MLP neurons of a small language model. Each row is named by its layer, matrix (gate and up: input weights) and neuron, and shows model dimensions 272-367. Each number is 500 + 40 x the weight over its row's rms, rounded and kept within 0 to 999. Numbers have three digits each. A neuron's up and down rows have the sign that makes its largest values positive.
A block is one neuron, or neurons of one layer that tend to fire together. Before each block is what it responds to, as a language model described it from the Wikipedia text at the highest values.

Description: Relational role nouns
L9.gate202:498474487535597528486544443519507452577467518500464478523493530469491475500520458450507475439499450501458537496499585537475477502509540485507539493455479459497534458426549467553597447547504475522407461476503539449492460469499520528465504509580505459487532446514485438434423475509559516434
L9.up202:590486545516555558509489495496456520475460548503525482486415501458470416403537434414494499509532504519458588648509504501453517543507508475497446467464476505539542426572499523494541461456501472452469528448496517487533483461535542519570439465433497488451506459494492472500492476554551503492
L9.gate1405:543509512443541513446514449540553464555468495457447496547422541523508450459500510560449529523529468450463486520478599515469446518494436469498495478495483498486510512483493485476509521505487543523512506547451525471466525420498517490494553543503498495522524502491513438505452433543504515443
L9.up1405:459513502497487469546521525497440535426565509551510456556487462515545439496502504489536527485472479549502451529488540420502540533474549533523535539486512550475476483452530484518473459552565474473487468507400524477447457524466476525481435487514599539497488459528441536619549567469508526486

Description: Role or relation nouns
L8.gate37:509514535535452429476486488539459548524518538558456547500456585488458433523536460525532551518526597522459532502503513467508474561460462468420487521481437444517476545488507516494563500503575544539415512548449544434523506494508479484483421471527484518482587462448502452539460534581571505480
L8.up37:529468491539453505477541510452545474484507611484509552521436635521487457526538510546448465508519540534487476541550495512491499538479486488447481503454459411553485537483524499518489529517508503548439533534448537512549489513483489516478437519457551456521494471486524453518456541567566481477
L8.gate175:495574473458475517484505504529558518532458506511475593508528511480541453479550467460500491426467439548514538513463487501487525469553403435453432495458444526497513472417456545501467437543466502529505486513469443498537473463428527452434537517462479469507535441488533525473488538508510439454
L8.up175:468467537540510461530482508515535482451478540465404563516459520471467424538529470544509526538522467461519519509510470598523558452424546476516445543435504501531540519476474495473503485568555465510407477526480554513521506453516506499476450544477435541524461409513539500492533528492463468468
L8.gate656:474528551487468557471485473547493505474503466462420506419470573551484426520504545499442479468528468507489550500512507550492452474532461496530455534483503479460545405495477503442550422491471476480457506494514579540504524491484444511527474516543514431481531469513531468436504457578526529480
L8.up656:562504452512402464519524441474490461525597533547479502482449531487550402481521534443472523466503581581489483516473464472478468556415494446513476552564534516522477452515491480528500539517544550522568465517428498459484524553484496533491477496470628498540494457563517486510516567518558497536
L8.gate1246:445464526510437494513556478464545533484493529470466543491492549504457472473506557510478528437514563555506466475506549423436488475452428529464533493428469398512520576520395482493554465487534463527541434520481497514439507497577502512444478409575466432503525409550484472485457529552568558494
L8.up1246:439457486506413515486551440524525493579524533506451489497397578469549480497440464511430448496465485485491508504435580517520489522525533452525447527422493509442501547396518523558540434449440534470491465442459476482575449469520499512456438515529510457552517469510500467512483516507531501506

Description: Action noun suffixes
L8.gate408:470492481499436483473473487516538531479433475478582525404487520511444531513415538488553507573495562469512500541509495531518493598555435565451462439569461455531501518462467507444534537495486487562517538579561588439482449476473462487448524487546571497493490503579429514503439504519517540456
L8.up408:481456489473493460463466535594530547488577525542548499496455491518477529515461517474435492523439558476457456557472460513541404539498441576462463507517529418435461493490514464438428496504569496465516504539536486408531460502531503523477438443487516533470525532517529549561505533492528485585
L8.gate907:464435517543442474478458512494509526580581435493469522480442611576482484537440536576567510571396489473518453458459485500488500501535530577444430488509509440446488584477526480554477487465469534562518525506572506535443530481424467575492585498554536496470521454502478476580507457541473525493
L8.up907:497519520463508484506456497487539507510524535474468523485405559440440575506525545546491447516454462470473466572510556541478544465510482578445475560507547471504496484501494515501396560542491524431411501540524486476501449512447498510524595513530526565490472470553496522486496522509522525504
L8.gate1125:520507545452464507500462475509485485564511491557516435451542544512448536505456535440608479515487453459522522510489499477526501456492532484530473548502554438526530489544453516450459491449524480508465459602580537447523511545515494416535503523437454446524522483511470560461558475541501486494
L8.up1125:495503529482506498480491430598527551510524528552550461467428511478494543383482572552501477549512485477501474560460585505526544399484451497503471496500487450489463500524502570500537577443564516474492429586460553482485503555540479463540454473445518557520490497493406500439525501454474482448
L8.gate1134:490469482470472527530489475562499490519543528519527480508538546534489524464481499523566470470452539518591493520514513492502530465485447625447540481554529460486549541452527509455489494485492473441452537561537541472482492471549494541519474466478474538504547477589466455511475488473500554495
L8.up1134:440459485456447538465456496531516558605560535505533419452504593501490572400455548529539548440543469481494527523516525451498549452531479482524487459582511550501529555459539509502459551503490528505434516529577570520397535476502542463547503492509487535498503553474485575580506500483466474535

Description: Action-noun suffixes
L7.gate574:519465512469445517571521516517530499539458500456543528467504540496492556491487547499519436580524520548478451458492474598487527450519472531482484474541464419564515559540543501495526582524459505533497502503529528452560503512572510551528514572504461490525544545532486560434477504487428505495
L7.up574:474458499499523490512476487430481489479524446521510456422518538506538472579489568490526470553492482473499488546533466545525539447481530408519481559506474481509512530536459515483483551513504446505477466516531541440537477502527464508473575460523521582477598511515519489467453461465517464472
L7.gate606:546422471514533496510510513494494531541466487525516515536493516536497482544537557474470514484548523499533486456528481561541533454548513491460512472543512448497522469585511492502497502461491455485402502554599541474554572420540532454485487481504471487509478506481599552508539602514529520479
L7.up606:489445484593450502521452499507469429516468555516556496527474478520461554567506480540510533529563526471436469458499487505523511496569495513519541490560481485526500484510515519516489498443498404514480493511494508481491542485522490500568462486476479472432510487492539502470537536501499463564
L7.gate659:562505503410524490545536454467499487583478501467495446544474651544463548535504459562496414466496501524532461456574407526537437438462433485553532537546472527496539577439548440478555554530390507544526528546542500449403433467517510525413426483446585469485511454472485502485476462545511499504
L7.up659:567467535440491425482473491520479492476544451483508444547532562521501465515599496449511466511462502474527484485512473481478508485470409510522569505516455487551463523448594508468524518521498479458445460523512570475482507505601505478516498491479532488516508481518431415498515479426516446492
L7.gate666:487423483490535510514515480446529469577507588552570531506524516520464484471456531502487474506473458462572427475489458501484533583565517540497466601491493531476496526537529490573496529548434470499537449464527516431525490510518478540469491468420480452498447553533493526462452518515501505550
L7.up666:491473541443531468475561524533484462500478439504503508461439595457553540509533481538467456498463520534508483549496441548532524502515465512419569498478474614523506567580491472473416579515531492572516517511419530499532510543506488502605538479524483483448521459479409448468454500424515511508
L7.gate900:555472506446464482491555497487515581515471410524489548469500535469465479455488524514530443523504528467434516509511485507510563490540473563439530521493461482542477504417478496466501499509405551500460431511470523482445531506528522503482558543517478523492529473532558557393511547544483557562
L7.up900:521476509563503492469424509537497532514485584490531483487515538490546564530489546572466501526534488505565421476485429515518475483504425430477449553514500507448482471498516494508431540380495554448533548544494441437486483488517480471462521452450511537537471583405437613508513485495514476471
L7.gate1247:449427523476512490560480437490509506546505434480523518488472556559473540527507544501469533482431535524459509510510469515492519579547487538433480515565464446582496560517575494449495532479569517492473567451542495423584511519480506487459516435530452540479537444569465513592510520464505571486
L7.up1247:486513503508460444517487447552533494537481506487523482474505552580501511444557534481523506483495459529506507503554485535514481611586454481467455540498505516533509503490589478495490532536451432448414472453579574475480589469466514551444450509538440553462544468589432505469554544446500498510
L7.gate1248:418482539507443509464529479554503484555498490530485437563532459534482609489500461530482454479509472506474548482526595601520468481544439542496509503485497526519505503474468525500471522519548487439490580537522486423549467514507484504469547476527486514481573522478528488387566501519527540514
L7.up1248:488491548628575538491555528457462432514433500576561539537482511488629551444484430559580485489538533490521476467513481501479532524530484547526488481479534572410476418520486527494524553481487543524512451589536501509535595509463497479592441516534491501467498399457492478449517517502570430493
L7.gate1352:547497449437484467497564527563555520463523454594523451486526499519457582469474553497548531517551464522492515512505537536535534569556454569498500428450488545582496501458531446518504508440539501480451474535523569491544492511493473497492437494508504481505441497394496540559496444467547497503
L7.up1352:490527448521492540533483490491451456475513511472480568462453507438440615580573538549496521489540571536512483474457505533466486493500501518475497508468498490451517568545524525466433575495498501478498486564575563458442548442521549441534486555441583523492494499435525494480478593509471460499

Description: Role-assigning predicate onset
L7.gate57:472509543541499547475551499542515437548485472492518535566434509441499500482537536458422511440517546448463532412509470477532447488428554473485512421389484497577506462379484512546470498478484476479448518475529548415455555438517501517449519523593544408535503537518453484532439539547540506494
L7.up57:483516567452520588499401506545474489431381467464480507448471539580524433474440462493473555490435542555522585507442500431511538463438501481492476553457494479480525480468537517500522527517530450435485474518533474546552543421515501520505533463523543553470560575508522536426487521550546535530
L7.gate158:497466503533539493464468520457455473444470505466504527507431544500462442500461594439570462474521487540477617502513509441478542463457540468458512532502471459461564483536528498451436421542497436519501507480504532456545531506454476571493500511602484491472524488527386494508490504568548488407
L7.up158:442512489570544506503478526476496531513478559475523575517522522509495476575530464460492533462482456442443454445500546504505485536490552538534485456457437504557523510519441475466517478474523440581467462510520553544470480527456586472450530590488510453526561488605422463493519599558507455482
L7.gate223:439511465499507529500524471440491483512423547476516511612524501545484470490548458469480507436513402490516507462533504533440517519536524439460487535462446546486514517436510505500437466524581465549487485528493565467535496454486536497499488524515470469529437503539517513452491507561541558458
L7.up223:420566481499496492489521490517533444524549446463525441538537485456504422516665476569437571511492566451474562510477456538496437516461541500484521474461560563525528441517520456460531485529588507494448520482550513482526523438504494503471443528348491503517492503534505559468521501516556549578
L7.gate285:442520441505563500483479559513494525467525496441481447555519618501533455436502489475497531481518478525428484430547429515497470497470518461485442482440462473506500539424439449545518507454544548541518446510525530496538549502522454525528519582462521385525408482490549477414467450509525540508
L7.up285:440466563439528542489461499482496524604414468431471525506424515559503449464460496511447536506444479435464591463559521560520492466528501497488433459412551515510563489494461476546545495555461467579504478546506546526524447457514475474547519463448514460473525484451501554444471475536525550532
L7.gate642:494430508464467475498465448536501487584491499486520470399531497508523601476546453476532565534492410508539481455583421471539483502567570479520477442523508577500492547476455483513516542449447530472481530539543488523522545490433498458497501543491492517561460541528537486541523479525516536494
L7.up642:472511523528537467456523492501460528558517457461555517432473514424545564495438491474519526417521465538500410484489469487453525520579509504560531522418446480470553495527549571485501509503495484578521462432518444510527464529484554479541435502473468510495468538561523540530539468502493494515
L7.gate1217:457507391516497482457533429447463429527458506521553483489513447492533483486500393471465505448509479535410523463480502496479543490492543478534476480497487481436538480487471483483435503503523487508484529556447511506519543423534518477482478468504524556514541521451506500510513441491477503463
L7.up1217:542487499511548530428535519471416426464486511432494517500563516510521531554408441461514552527566514524474539401450520499522596516516529503519448460476553486460575472503503519480549485578473491549444441538477476456503565453520567469448543473555497539535526479497448463538630530520535458514
L7.gate1414:446526504541466503533522489478376516529451535418506485507532538550491489472520504469496615425492540513514529500487510519488554498572496465499501580441443526522514415493492507571533544446510433560509405540467513530453510481482471428519574488551494500503496470471516472545503506491540569484
L7.up1414:492477508461494511522489448537522489475590516441517485472470530579569522440468519509494583503464406436480508452480572532505513517490496430465365479457455475452520570516462519522498465512537582513480478501371538502485508446502553448425496492484471521493506499559470496537521531522500558478
L7.gate1468:417488456504512473453509550568508499487497531501524554499523528497465490516544538553406483447527467489451508551552465471517532472502503502492512502454552539514540488507520495516590489461480471551522497462563535562442443483453510498450528440478552450499541506475521520490445438483593498428
L7.up1468:475518507546499483547557471524507466470442506477522488517486489516504473494482468498399554443475450504464453516525514503482535528477490464469503528454563503498522403460485571525540506443473554511483504539479492478538520506475488453510476449440517482520498510498536492553468550539534435562

Description: Mass nouns as modifiers
L9.gate1187:488495473483498519513463523455520508500496517473561520544568467475509476550567488597533566502484505479534455538444434527491486544482521526466555529465532525533513534444493459490447532491529538450461484490528493454552468564483543502526523491405542505547539497536458479489529483542422506489
L9.up1187:483562510511475460510482477498490550532553584542535591490511503485497510491503473547521477476557458476588468534472420522553454495585488588470487476528456510591558524428443543491430521471463478461431429512506495512485520500497512527556523515460487578481430528567560552431522461519454533499
L9.gate1219:447444412466487480598426560452490481505467472464494521499525545546514522485461469526510544414469558513553460436459444515504494506545542532520475456509511475491439541528511486449478528531512520529450501504555507491514525471465447506490446457448457496551487486538494482620470471457516490564
L9.up1219:489539477503466453500484540520580485491549521546526498496539534512491470434533545523494461400550520503558448404481461598522470488499454467470548482527454507541497519490524400563499544480521519534553439531478538531521497462571461532549526483492540463530470472514513538453446520440486500515